Part of a small language model's weights: 6 heads of 32.
MLP neurons of a small language model. Each row is named by its layer, matrix (up: input weights; down: output weights) and neuron, and shows model dimensions 64-159. Each number is 128 + 32 x the weight over its row's rms, rounded and kept within 0 to 255. Numbers have three digits each.
After each neuron's rows, "fires on" lists the tokens most often at its 100 highest values on Wikipedia text that the model never trained on. A number after a token or word is its count.

L7.up212:207128122135125117134120089136120131163147114140106125110134159118140159148130077164115166110120098086091117167137113121167154143135138139091180091123131157132158115152117116125165147125074154198125145133109129147094120139111113187100102182152114121078065044120155068113105109133184125074
L7.down212:146129160118147125113080181121136136180062106103112135102135164117095159062126188166172114128202112088142182120156185088111164083108079124135105091095102145113133212170124136068124113122120126177093074125176059146101074104125141100073136125099131119154106147080146093129120090137118165160
fires on: "ian" 32, "erman" 24, "an" 16, "ish" 7, "ch" 5, "k" 5

L10.up344:128088110100166136088025104084147138101153149150116099100110129083119135086157097136151109144145099132141061147152128092130159091115139115170138182105146165058120144145090104145106102174127134164082168138024177073138145101118155152190096097131131119154121115096103092119110114161113088114
L10.down344:119123164140163125163132113108100142131092121123068163154145118120145167167133102169159105073139055154146140113171162169125146144176133147147098109088138099117140155106104153138187161078099132083109099130132077139092142125165114157047177096142171132150094164082158182128095117233141098098
fires on: "'s" 23, " L" 15, "z" 13, "h" 11, "p" 5, "es" 4

L7.up358:159151148114124124134133128079168092153144116146153123163144224123112127127120134118104087127152160103093202120077102093066105062131093087111116094147158134112094119108138134096150111121074120160167178137096052087127114085180105089100125097132181160116181154100177152153128111115087126156
L7.down358:076165122084100088089166126141082146152135154134098065136132098150112160114108157137155135091137087165168088168187148109162104110079081140138150131142143065121176149152111113117146159147118089119175173173150120141112113120153111055092140187159149141113130068115190123136126121172078130119
fires on: "ol" 28, "-" 18, "h" 13, "as" 11, "s" 5, " |" 5

L5.up326:112100153105067105104126145149165098181075178109171083166082148139117077171084139135136116103057144113113186102125096075170113118121175130128190125151103078173121088152124092052110138101145116130099086166107150121170123153163183124174134104072153099151123122181135144127148134110124141132
L5.down326:109117133180124095093103144127143091100166087146181141083070101104125135110126135147109141087119123121183151088141106097187078136153149074175149143104113120095125094136120066133183120170210100155153119169112163097186048139115103180088058098161102087166183138163157087144069126146164169127
fires on: "he" 20, "et" 16, "a" 16, "o" 13, "ey" 8, "all" 6

L5.up584:086137122080051123134090065136120170103153115110122101125109114155142104060164121031109067124169138084162109148102112104092111164166132149129108068141190101061077136126142154148088125086082110205115168173125131137080139135103183131089106146072149163130105075094156094120143142130156135086
L5.down584:057166103210113086217128119137105146171093160111130086144098131141099171082085096149135105153136131196137076134145129074130143107184124132072137144132134104151154147090118129143095118119121160158126137154128140090184148123129172169124097170084086139129120158074128170087152172171179083110
fires on: "ad" 25, "on" 14, "ip" 13, "ul" 12, "ire" 8, "in" 6

L3.up273:121048122138092143145133064144078138089173079108141113142156151135162104105143146154139125141078117108150167079110131118096097114133118155124127092096132145126138129159115127128112157070105109122069122102130151102117163123098122108120152157204112095138165144097119190087102106130175163133
L3.down273:177060134146161112092178116112088124126111095097146152104191090127095116127083145073074134071089093163059142115111132150108173154195130170168117120104160138132144145055089099125148190139135118141086096132146154126166141117109135176038153137128173169121144111090147091134167214146098139112
fires on: "e" 95, "ing" 4

L9.up565:125099106155165092154161118064137140152151125167208098130115151102114078126097126166138211129124170145063113140169121137135157139052158158163132130139125126168122096100174100142146141224122142181130089139109150150119128154102181119157108084170167155117152146168155071146126132127164168056
L9.down565:151182139158174155207101181118115064162087097177079120100060167115159139101088080124127138094140186116089125116175153131135124172126129131123131129143120171043088211088132148133187138137187074137110127159149117149150121130112093130105160125120130144140116206187147112154140105148131148121
fires on: "." 82, "\"" 9, " M" 4

L7.up416:172114153098110102181157122147082069105147165076157157123124190152152081125102083153083073095145144177115126141144155127118102122097123126070164131134160210133110124168106142137116150113149144086066105120130148126093120152093179120138129122200136173112105146147145128113186108110129075123
L7.down416:081091127090118090170104156126108182117125133118206128155172130141113160165034100123148109105098071132144091149133109066108091121125166137161164082147104180130107107125101123123145179156193146139079160116105050152117135154099176156108131141093121097105152158078167150132177094132141117071
fires on: "id" 32, "im" 21, "om" 14, "ight" 8, "i" 8, "ed" 7

L3.up318:091186109149087091129097176113107076159127157140142195100110151128203168043172131137133089150123135132113145152161132118124098084156121134178153123142114156098151140109148096126107065153110138104225079081150076102149148203102148146086125082149171070109186137122103146124125114114105127171
L3.down318:148177030128142152114110096137126173170130136152175116056037152150106202115174118091176178105111165107164133118169160130129109070173066082156104100108100169065111139100151100101137098110110076104149097131126136137131145119166114119157121137146056124192064157159126164154151191175139163124
fires on: "um" 31, "on" 24, "ow" 10, "ter" 7, "ro" 6, "ot" 6

L5.up705:130092113178139141135117120126111159122108117056166118144190094185107119119109175176123151181106123092179132181140100113108072072138148143142097131062163122111182091119098117124185090131137170087162119138095063109186121176076164156121125163215058098157139120087165205132130106083089138140
L5.down705:102123136134145130121147127159155055172144050156117162133192141117127090100133170154145147176093122152098121173121163107112116196149131163130194160155099107047093123165165159134139138151157116129095123141186187168124143081122133190097125146151096067144099126129159119157133151154084120173
fires on: "p" 23, "ay" 19, "ul" 12, "es" 7, "ang" 6, "B" 6

L9.up29:060109140094129125145119062163128123115122076088192124164146138099131163090199101112101139123073170144107130082116144116137139094133168118145103139145097111119165128189151061155101148099182171143140127156106088080187143153084130085173093132154122150066161146110155192062132112111214161117
L9.down29:147132221185051154080206159149157101165075121094112137146107161110168136107147140089138128117066166130166125128146114109136126073104097166168112149150120181124118137074150165123117174083103161158153094095141113130164180150141116112131082103089158180109127153136117084131138127147164102121
fires on: "e" 23, "re" 19, "ch" 15, "chool" 4, " of" 4, "k" 4

L6.up39:135123102148200119138152171062189095156105102147201081127111124128122082082132105079152164119092176140081182145109080117128092152147122163134114079146131192094174041105103139107124122194120134049130121096155156156088132128157133152131115150198175080103138117156140069169109155180167178130
L6.down39:088138143152142158160133149122075087157098124114105067099105131134145126125097066119103177080132148101097151169109118165137108131179113114124130152151104149081165143113144151101177169101136095091111138150146124164138096128111112123126130110140110130133112211158083126131148129119115074077
fires on: "." 72, ")." 22, ".\n\n" 6

L3.up740:159103105061142091125108125118099145073151124130075099155165146135144057138104123091053122124105145124147156082097106106114067083127127113115131184152101086097123192134088055183116115114039067117114113164165119106098093172118171118075110118117065121104142085157125120107136163149132192096
L3.down740:164085134079149100119183151188092171133148138111112061104116103214181143140111102080084111098159135143110154087115096098096061151121119104079146145116083099116112176164135116127091133121149108128139170127179138095123138106092095144142119101108104154157096107133120194127171153157168150132
fires on: "B" 77, "F" 21

L3.up90:115189126101060178093114127095115149126148152099137137104136125113135121102111135118120116170145112163131147092069070115098069084179106089121098087115098067095113183160134092110136098123129123158140147160134123131175120089087122120073178185150120120150105121155157143176163142121138138156
L3.down90:107143140113142148171162093133163066111185156133101139108076084137142153116092066120124124141113125155147160098105181136180122094120130109122116121152089107137147169088149191080139061096172122142119127130126098158164151106087044126138061113142161124139153115152152086113097125155143105114
fires on: "st" 33, "est" 19, "ach" 15, "ost" 13, "az" 10, "ant" 8

L9.up617:124086138157144088108116134107044117148147103139067122131120057155126091130093142161079072142100156083118119062112105197152124101094130187153101136170091129153143127163098091150082140163127090150136156124106122074144096132100102122151126084127169129118050124142109138121136081127117171111
L9.down617:154158161124140167107127094093122107145121117099084074114164122106110095115167143127128117101129124105147138117176095192187146162139130169160135135089119094065141147129148065077166111124085131139089129161097211130189106093136133230153145128088145105122054175135096135167117124085119110153
fires on: " M" 71, "h" 12, " m" 9, "m" 4

L5.up405:112082142175094060111118111116129112090145161149162119142132137139151111107112155090095064070140115124126143146114114141085151118150104135154086110116110127119101078160091142067076113127142128139049081141073222176106155164152146108113143144168141058141135152072105152125168170177168134149
L5.down405:149195128113149083121100147095155131186115193118068155130119109097174129127099200071134127118136147140149187131097146145145150161085186132109077183176182143111130151206128125124138123115148119133140163154173102135178143145145124121192151128106137051120124082137135100106116124119155125143
fires on: "i" 13, "ack" 12, "ill" 9, "ass" 7, "od" 7, "ish" 6

L10.up184:106054142115076136169116205151091063092163093118160087152106099156153101084110114098146097096094184139108132082110139112164204128125105099137170119112092126153123122126073086188141129077144184157114085151143153066133163197143145134176059074118130155106135125152155121116145092167100110162
L10.down184:133167179123122128105072097164125171149120151140142132157159132202167122135148170122117124077160168137141167148086109133180093072099136130115113123111099137160136161115115081100137106096121127088128153168090118152133124126084143176167078170160145099091100116165129120183121128105151076189
fires on: "ri" 22, "e" 18, "en" 13, "ra" 9, "le" 7

L3.up628:105098113090143120106117203111136121142118141123114112196126161144124127119157099138163160070106116133118079138098141157089120224147106144126114106107128220136128108092185177111136082134154145064086145107064131169115129108165158110177159096175159061136173121126145094173173105183112113076
L3.down628:122148048171150121161155122137122115151131167129091108069139156102095180109117146131140135137114144194130089127094158105142165152201106142093130101153137158103126150088153200133171120109134138070130115080063128211139054155108126104105178159118135137164162130119169195103134092134140133128
fires on: "on" 24, "ran" 24, "un" 19, "od" 14, "|---" 13, "et" 4

L7.up525:079150109074137117105127158121100154151128121121089163100104190167115124139118130153096172147097146070096116053094075137164128121127082128093070136100181113094120123173131148101130123100109106172100132140143102160118142118186141156128067123125158078159094156175135085118152119113132064056
L7.down525:091108144095163091153110142135175144172124189087084126102060123194090172130130119081147172102110157058143122098078125098143165133178081109137081131107167146140145136145073113095161090129155115118045126109096071115096128144077167178068165098070108110122152131151148093143058109135156151134
fires on: "on" 37, " H" 13, "h" 10, "m" 10, " L" 10

L7.up67:149142144196078127118136173161118100129115148097133178101165155167070149109105150138152143119155110125088169227169062124120121088111145114127120120156126165140215140171150110137138116131146087189124136152075096134094075129166162139112164184141116120107151092145171085115090072126139160157
L7.down67:195077093112097171131077117082121139134117147156141160095143121145183136132085123143118192122147109089124205142137136156112177182084129106139125130134113157166132139049089146119087118110148146159101083105142130186159110123122127104207075123115135075098143144105146117104158093097114223143
fires on: "k" 23, "h" 18, " " 17, "ou" 5, "an" 5, "^" 5

L9.up665:095118157144133149125115115073130104170150139106160139122136144128150092099146132133175137090145097179165143145080136182115179177082185145182133081118092143160142141110196160106128120183131181055124089114076102158130100165092078173100110098187149107101121117154111111196115095120103161117
L9.down665:124185099135145124122136105210076108043074116117093137112097084126123105175174138120197162148107133109112115106148144155152100177137172163103175146084133126165124130146121136099110154116172192156152136157152147133104114126180110142100102134177079114178155073159112175193143110170121118174
fires on: "un" 27, "at" 21, "ap" 19, "et" 7, "t" 6, " t" 5

L6.up314:109106099108123099130173185143100153132119132175120126149174084141148122063134175083150145099121101184101127122113125152121139057115101132202125220062102145117118109138139158166139184144135134165089186093077173112143158137130163164121207179149171069089141060113123089053044125137095131121
L6.down314:156141132077087149148140110137079107161132161115119115076133097126149133145116125118136144112163074158062130101087108123200170106069087086159143139136097124133104145168072117115099084129153132177124192168117101159155100083146130145116199055103144109125139142160144093154129067117179112129
fires on: "p" 56, "ap" 26, "j" 8, "g" 4, "et" 4

L10.up277:095101130147093145161106161072160112130163115111110110087078218176163118132096137132110172174148051128134163093132155114097118146176193127172091186115188100131120155136125099167055060121108108135052149138106183185132117116078143145129141082126083122138117165131125103125111074133159091128
L10.down277:094168144176144118104102090119127154153128156138106135151118092120146072105081143174126116118203166071138093029139143138120132087090183139101118068105173094109164152183088073108151099193120139114130111139093131148159141173104137231048157151130177153132153125139155088119127068166099133131
fires on: " C" 50, " L" 25, " P" 13, " l" 4

L6.up62:203134086110125122087170095082106125123131110103132167139125184173173089121145116086133132119149081115110124086139095193056189116188073097193158169138114127118125133172105148053089186125173103139126027155174168101085085156163117074122161137135123120128140106145110113108140143175162150167
L6.down62:184130120151121113183142173118142079108117141140127153110070123134131145142156117119112127147185126149131110140178126147121124177095103182139192101113158121154109142157134113136099080113141069174169076092165052173121142126134098108137168090127100196142110143178138129127144045155212190086
fires on: "cc" 23, "i" 18, "se" 14, " all" 13, " two" 7, "ass" 6

L6.up499:098098115069126115111174144105120114137178120087138111122152165191106166146169137159208100122131146147148134077162160128155096076135176114116103161158125098118099180205121130077112149100088144096018137099105117031155121135149105095153149151121160116083156106081169187140110183139114135124
L6.down499:144127144087171093158128155127129140182137147152127198144125119167135188154151128132143096147126089156113185153152160134179109118100127134150098132118120116124155115180115103149124115129089033160072192079132190037135156091142129082119123119094094135163142115168142116127121108133079100136
fires on: "ack" 26, "e" 17, "av" 15, "i" 14, "ib" 5

L5.up553:107180117158080128164111143160137146159128149118143076100202105115093044116127154169126074155197145112163119161162086116112106098124128118102128117173095107069170119138134090140142065108091112132148111127093120179177084170161126102167102137124102028099135115156187159146137106096124107133
L5.down553:144145095125121167147176097146075080149128128090111062142178158148116116180146203141154086121137175194151160118126117088101154129147128099130093175111147165180111036084152095117133059148128152142114149114128134121129146146162107126171137078136128096155120139232146152101143138168151119144
fires on: "et" 28, "ip" 11, "es" 11, "art" 11, "ac" 7, "ul" 6

L6.up8:110106160124130113102138136065119171157131132110151067162129139076140104158091076134140143087121183159087114135142110098161168115202168189149189166145164108113082158147079154118152072144075165160199117097142108118125153153095183193128151094121052136144124144106102159120148095126131110162
L6.down8:084150169094170155134126067133136158129069100158098138100140147068187160140153121057137076181135171138113130117100182085133136111091113154153115128101170157123194135102117104097127163087153131109143130148158134215158109110112123077182176111077173103131106149129178097121156142154146113106
fires on: "n" 20, "en" 19, "m" 12, "pe" 11, "ge" 8, "est" 7

L7.up734:133127141126086119093202090147145111099127116119101133154130121159114139108099092111106039116136133121114120125141133140085129075148113145088128095097131168159140132142129181101145104107117180112075091154122135090142140103113168083105086135163068093095153120148129197102131101136148182158
L7.down734:093067125080149097117072112119100147113108147168142111158110118056190148136132095126133135176143081147132130136148063128053135164119133164146122177150138132113123141164145114181110178132163156105117073124066080098131126118053129185193150130098160090081106137123159104111081151154144103102
fires on: "im" 34, "our" 17, "om" 13, "on" 4

L9.up712:132088118081129075168116132095140109143156074062181081131116122116089155137145113091136112076127126072093205156066110124146177157185133127117131152128145094128129101041140129124090092101133147101128145155151167139157145125143136117138147122219164113192155110099170181155132105114108105131
L9.down712:114091098107118025081141097075094076189134148155136099110210080129178146107160132094129151181110127112087148121121084106102154117088146119138192109099138139096157147118159156166086164159192113158101107148084174107180119099117142071111121104097115054081180084102127157170107148120172124084
fires on: "t" 19, "ir" 17, "or" 12, "u" 11, "le" 9, "in" 6

L10.up636:104053186122100116091097125103123116147156100116107144163126057106121098068156149109093091110083108140071140136144111186151164100153096141130112125115118132130100097114130122149108206139138118082173126080201124074142127130140083103116130060093075149110078136128121106194150162132145168164
L10.down636:183138157177131117104177097169093138132103118148085092089131110143126140121171186160106152140155172130128123157142091149166142126103104135160182129148108112170134163114118101148124101088102080167101089140082168110158120142085105191154128160139112046100080121151074139158112066177109177123
fires on: " m" 67, " M" 12, "ot" 9, "j" 4

L9.up568:112130151091140111143170168105118134181139106168121111123085078149123068146151145077087103119165181090146097123064064129093185150129132149091077163088131110103117078164149092140155157160131121124214198112135126140094141079157139124131125133143148206130170119160103162188115122157142109120
L9.down568:115107103162086130119112167146055160151114116134116112119133115145161057103133184150164090147141119143187159090126116129154171098169137122095140154157101117100172121100095154097134119066095126156097149135115065110138097196105067233092146130088137164081166139152132149197148122189183135069
fires on: " m" 41, " M" 14, "et" 11, "pl" 11, " b" 5

L7.up409:112046165082134116088123131099180109094147098185114073072129131140121091079093121162124195104109137080104174087150110103114074123143158144156104195114188114030127159106136111075127128129108103145094192102078149153132162111159145174127129114165182083135160158135122104105151191125097075118
L7.down409:142067164119142164062099105123115102136172135073111137068037048133105119124127093108114142124100105082059110077166162087142148143162058067132130168149117108145132120115119106082157114172128099162056118175134063124066141147156131227118162144131134133160106124120115141105133173170058095152
fires on: " L" 85, " Mar" 6, " M" 4

L3.up600:118168159109100121126110100080124112117165127096113157100191107151120079141153161149143183071169131113167126067165118192085136153098160173145108140163135141111066154101100141148132140169098139142087107151067115132032091134144143107130136116091135146063083142102122105143122127140126148131
L3.down600:145184073112110172130178142088202119117125147126159129135101173114136111103088096158105153117151151138161177149084128121124100127199171136131167124179107094181103138087152157126143190111117159132127164078108094146136170100186134108158130115135174150174176126151166123142138131044166189152
fires on: "ee" 29, "as" 16, "act" 9, "ra" 8, "at" 7, "ol" 4

L5.up511:119168174143104157140124074106076131082163085134121082123151134149177118161129125114123171094140110133120129062134119148148097138120135102165117036121111126094177142198110114096073150113105250129111098151111161143125157092098179080140174171178133107152192084164099087132194168101138113182
L5.down511:118145109143127149181184070156136107156137166180149151080125075125183134158094118120160128153189123002103112082108169103161142130067146122139102054153131109131137166163175119148091140132084111123137131138123190156173143117124105075134158129136104166130136121173129058156186113121172116126
fires on: "old" 22, "ver" 16, "e" 16, "re" 10, "q" 7, "amp" 6

L6.up756:171159145195136125158142123114135185112137107148137127122144125133128092119079120094128163131090095141097169145145151138178124166132115185096172157114104146124135101172117130123089093173186183083119131118068096057145114137170233108147119133143096061139119189138138115033144053126075056127
L6.down756:180128160136139160145120163052114166234103165134080127091119068115140138141135196111097128137057107140031205148122160121128110132109161120205119124065070140100114123149130102109132143084143143149129155102073125131121133126111121155053105156125118092152107101111091123103136058199110134136
fires on: "c" 35, "g" 34, "r" 15, "ir" 13

L6.up88:085136133049100133160120123137122115069111140149149099128149116120180142047130141166124084136101122082142179139117106100134065082128144124137159098097167144109168140132183106090079110055137158084056109116126189112153118093148107113141065123125137104152187103222146167153170150103168136182
L6.down88:177122112079141094116134143149150142132093167098150103137135152197089160097060118165115146087140123156084135131134142173145131151137115073103158123099097148110148161131106113125079107145125095151047085150133137103124082091145120143131103146201104161199114121176126130113137134105130087145
fires on: "en" 24, "ife" 16, "e" 12, "ast" 11, "er" 8

L9.up237:164102167102140154145146151188139107156188125199125092119094077075109074089121104094097100188091147192144084084144136115132125168115122200158142122095083111116159127136088135158119110118127103136114189195121162114145181110136136137190085109110121075076111085104090079099195120152130137175
L9.down237:206142129087118130155158056103122146136161178138088142146113128109106111138096144164076131125134153087196166118117131141113107157148117114148098114176159162145172115074106132128096099135123192105160099091159170078108043080130123142176136136144189136187103094083118108139104157168136155143
fires on: "om" 38, "en" 8, "ut" 7, "n" 7, "up" 5, "ra" 5

L10.up614:086100119135131154163113105102084085116134101093149098151132140091128137077113117126091140101060135121109101131100096138115086158133092098166108139099109132108115155182145156110119161152188170128139116134168084111156155109132119032068086108157079089126193123114148133121119117121130139149
L10.down614:138150097153067057120066157159155152059115079103127101129159086077191088088132146088130145156094102124163120148127114137092143163155093166136181112163138123133153177168082068172156121116146155117125073096170146164121128111148120130130077151169103171141173126139097162138109113159094097140
fires on: "le" 11, "w" 10, "e" 8, " res" 8, "out" 7, "|\n" 6

L3.up674:106162152183162170107096102121078147173106184144094098160069072088173125127164112110117110104137127143153113080091131144091128130132107114159096105099115085141082142189175051107157158076114096123147113132074101154172148101152129125110118174146148090130151087126171073151158141109116102132
L3.down674:161063125106106191133090198153130130154129159151074120185159108210147108155124119136184156037149104144118100157144073156152131130167080105143098141110118091129186145083174117081137116194130089133140162132156144123175144076139189095149141127140164147127141099116156136146149186117067168108
fires on: "a" 10, "un" 10, "her" 9, "y" 8, "ar" 7, "ol" 6

L9.up202:121078071130090080174146129078077118113109078115115140109113118153063139118120173119137160102154159085133146176105146167139115108158153080088151127212134085125159104129124133094149160128105170180104131117118115088145197115059139064149139126104174100163143084149138204078169105142126179122
L9.down202:218073111181153136070139139060164091199104173124144156121142127128099103103120070132184160112130061101133109161132110135082207079114099132154104106104154120131116147122141097129144121086179109153114113162162167103152110169128059142147151105138158156154175146082157149182148034109150079155
fires on: "t" 42, "al" 26, "il" 8, "r" 4

L9.up471:125115135098152142124107119076142148078196077115141135084167038137073031123116150150093159150149132078113106153102083202133214189130100155163127128034103100092121101108135107110114135130133153160159123162142129144136104152177152119152104077098160141134147120197136206178112139109147123116
L9.down471:146114137126154142090123159154100117196101145103111116110101108185187107135114211150100136087094118097124105067132073136172120154131114163113130164118104114125056071111123140057232139118129140115031131142095115118137140136080111197082169086114173172125129156112110177131120101122108168090
fires on: " M" 84, " m" 14

L3.up217:125059187053094102099136177133142090132112157090152101156100137160085117121063096165152099098080134105164113163146110127050159151127163154119093139155138136090115114134108103116109088134126080118104122140134106133075124121124128115144135143113182055161132149170124106144192155124088153126
L3.down217:152134147146121115206125126155132156108109180091157101099122132172043163144098140125144100155122144156145154162163174135077105144088071074095117144106171127107159120067131090146152125120103085153087114101138100162096113193174156103121123123127183050064120133176125131126148125102121174131
fires on: "ey" 24, "y" 17, "urn" 12, "et" 7, "am" 6, "ard" 6

L5.up121:141140140135125091154097100104135132093153066134156120117138136100171180097113157136122015121118099111123132121107128071085144126131176203164082101095147078096195178101109198141121107137129094115069138169089108162136132121065155143033114193122096093125109091070115071086099146158110124151
L5.down121:079177148155169134145113115140147050121090069098119102166076093075063168137109098095141069156134097116134157101118129084125121145080096130150124133085097156114125171149103135122179148069126108135195084185146091136183109105177131154126075189127121127146087101130091100124029127132093124154
fires on: "re" 96, "ad" 4

L3.up608:092168109083135112150145122145127146181145192130130083121146136147104141114137150106128161100180107122154068097141088084102130082075126140124151120150160155114084114080131092157103123099128130164119096147118175103106079158114122138142129108147125152054031100157177131138132168174136161095
L3.down608:110099088152159129144151076086132045150105139148115175116114088143170077047159085154106064120159058113109160145133178082194130187090143113122129177125170143076134164131093113154136129205099155163100132074179170104137144168146061151148177102129164095126137125151114093102132090134127162138
fires on: "ity" 55, "as" 15, "at" 11

L7.up651:144146149105127152148051085085168133130091115190154145158130117081194151080130127117082070163108097149153130136176170133171110131184212135129136110178125099090149205156152171177103107121174124156131176131116023166169151125084159128113118142147131088092121101138166141057154185092108133118
L7.down651:105149107156089088144090180100080130126123084148100101134109142118160117136115095097130067191128083122116108141142106127123103111086095130185170072147109127101148112134118111107151154100129111110128133134129105155112087113121093136082184161141085098087162146104116163162096109154200125114
fires on: "u" 26, "ad" 25, "end" 10, "est" 10, "an" 7, "ar" 4

L3.up654:160145179096148113137151102115085076112096133173147057180107048054124114108169133090106087144091062148127152121116108093132128204125173094161175168079155089139133140180123075098119125119154122150162176135078099129130104127127175104157144111098153196062086131113168050136211099137120091092
L3.down654:155148103096129192125127115156148108147115166163121113180112068109148135108086167077088121116151091112129095155101138145122072107125126138160155118165110158114100116171198112122143143153149148166145194115157085035100136161126162175144119104143100145110138150124166082120124130097113060118
fires on: "ar" 48, "he" 9, "a" 8, "ast" 6, "or" 6, "ir" 5

L9.up432:147129086090126102113074115093119114130179108049113173182145120155063104156122078126130161101160084099180085091164074113134103161092145133171034165131161149131144084134091115137160175121101149114169122092111160119123169154139172121135159159137102129180180103171157150113096087125166098162
L9.down432:158062138159112094171140117125137197134110119103120101131162140120165148174132162167126143119091157068151139202076108129140133115084121083122097083157164159170129136074121148146129158134140126070096094175142166117103100163109105144157142123123136139120181132131105196042101157113180078121
fires on: "j" 16, "er" 12, "l" 11, "h" 9, "ul" 7, "p" 6

L7.up187:072186103098096099146146176078123106121157189136165146111088146165189145182094132155093083151146134149098172065126109116121138107153127115144096111139124197124124153157132134149124122157122078110159093117164116110108163130172140108061119136148141138102187136154173150112065115062131146147
L7.down187:125141121090142083174148100139159130183108206095094090140158127103121145063172113153146141147194099087127058097131102121160174081179096102161110072127121149130079139114083131136115113111136048106143141127122135072090157167119119145095109176087059166184099099163158142118194166114093064163
fires on: "on" 39, "ow" 19, "as" 14, "s" 10, "amil" 5

L6.up228:122140120141120112071067100131097140134163054155062139182165124118086117146180148117142223116183152182154130129125098061155117179146152117166110089153123095163138150142141091094105186190149103129158125140096096118108131116080153128166133148087181119205165142146078135144115090145127135166
L6.down228:122166067095086094176096116121123154151194140125074177132152133143117120093137102147122103156086101085101121122148114120133211116060106071152092171135110163064194133124120102098180175171105092139157174122141154109100148088178074129116147109119064061116164102125162109134111138144145127181
fires on: "j" 46, "h" 9, "it" 8, "f" 7, "s" 6, "se" 4

L6.up501:047161173148145146119116098127117144072152073106107154184090067114176152099141097121122133134072152110102147099118125067146147091096125147132142101129128154108067108144167088168126105137152196077112101127097169123108139111200138154130176134153109139073153115145168145150173149206138099192
L6.down501:162110216139094169139123107075080143117111135182099141132127176157187120176100077204099139128087139140150096144201164123161166188145114061136106131162108114116162165124165255172126049137131135064097189123091102138118068124122122113092173091151118133080118112113121098085159141125137133117
fires on: "P" 18, "vel" 16, "C" 14, "e" 10, " E" 6, "O" 5

L3.up225:151062156093119089153166197115104128167179141083135129150133140101139104088118111097102147144165209093187114097110144065075123131160122164137093178184064103136150171136099132110091133110109098136138122152119147146088125118154166115129129089119096174096210073167087114146117154155127116100
L3.down225:116107063147114178163137127135172117177097140105126176108124112125157168084067116095131131095154124112110157133133150145184108157190151140164097093151080109098151126109172144076125116137130058173155176103159092111176106095138106151141158149078108167187164078120120101168086098123125089078
fires on: " b" 96, "B" 4

L3.up486:110136115156166166082159150079123109118131066119110096153185113124171104113102121196118105106052178135112096157095104207070094159161119041149109123116135101166127128131133100067143150139134136131144146143095156104099152109169124134156165109133101106130126149160137146095141114134119132082
L3.down486:107195146172134184131219122092152132124094126120167140144176130146187099142094165128145108178072113088153125220134126168126119148125115089131152161131159100161146147114133092105202116103170132130132174115137130114115119135128154141116135108080109100179147136163144136081105088125134167106
fires on: " us" 66, "x" 19, " cent" 4

L10.up197:179117105166126065139096188122111164136160062103121083104149073147126171083152112159107106039170124079126153202126086131108124128125073102073116130131132109141137054133110097130123151180095136121150143127099138064095122126132108102177162115151151128119105132113171168152204066103150118108
L10.down197:113124087157125217151159180118113084091134140115144190130160088192155084151127112104125105156063173137123102117077130130103125110109084120132167151097130135114129124101105149095087110204110092117160084108101158158115095117166114097115120145137145065140102090109101101087189069112092101113
fires on: "t" 82, "i" 10, "d" 4

L3.up472:164126138119123138124192137092177144134142129106133149139084109157166127145150132126138103195116133119135161105152038147091081168173148171155123125108135101143057076122150070126141113146156115143104150179116131130141128100172164162112131175199117120181166094161169191166141106047111187074
L3.down472:049164111158128108156163118140177106146124063120119119054122098128081139157042133186079173124144147163092146143114077174142100119172156140122145100110149094127101121119194088127138157076099066083148118098118174106099133098108077092193155117092091168152107167138163147074114155170153165110
fires on: "ak" 26, "ach" 24, "az" 14, "ot" 7, "ent" 5

L6.up386:137070097109125103079100143136133146151119100113123127224161109137132106103184114137096099149091113182123117121151095167168155132049138127136114110176146148083091141147108090086063105152131148102091156099119131142116157057156139157071159137132128142120104173110137107111155170161175114098
L6.down386:088103151147108112128125142199127112145156114180123174139122078062149161149113116116093181148155149145140206099133096121159151123099145150201134117135168160119098187062157113119115181134130085159100098095154109187096126113175131131149190149128123143130112097155126097115095070133156101134
fires on: "am" 42, "ord" 37, "ess" 9, "om" 8

L5.up240:161132081101136118073091102123084147143110180208160119176121181148132102092159132185133160132120166182128153084105158100133134181161154142125078085140119108128126134180068079136101097142078146093077111072147091089131127114111110151061148163123152046140125146231137135146174137094118183145
L5.down240:195034178142130116152132210070137119128109117157141087124200141104157140130134165150103141104168126184176170155074129116139105057084136116155152139101110087093079126142076157098123164142146163129142158102156153134150086146134128127116088188118105126087116155121103141164141165211085122104
fires on: "ill" 22, "m" 12, "ts" 10, "ey" 10, "id" 9, "enn" 8

L5.up646:124124106163097122128121088104095160140173121131151147149189144141080174116133155145108174132097134105149183165119164181139084224162093154124129102209146127115089127129149080117150121152124178035101086132131084090109095105129112116124182122188082112093150153143112089131110124206135126114
L5.down646:157145152125147120136190118088099151133093192092095168074155111107177145120146202132177188180104149152110142148161147131162090205156134172093115103139141118152095127069131085092171138066157130088149095138124131169121078052101131173119136136137103121181106183140095114113170140148135104106
fires on: "c" 68, "at" 15, "g" 9, "ass" 7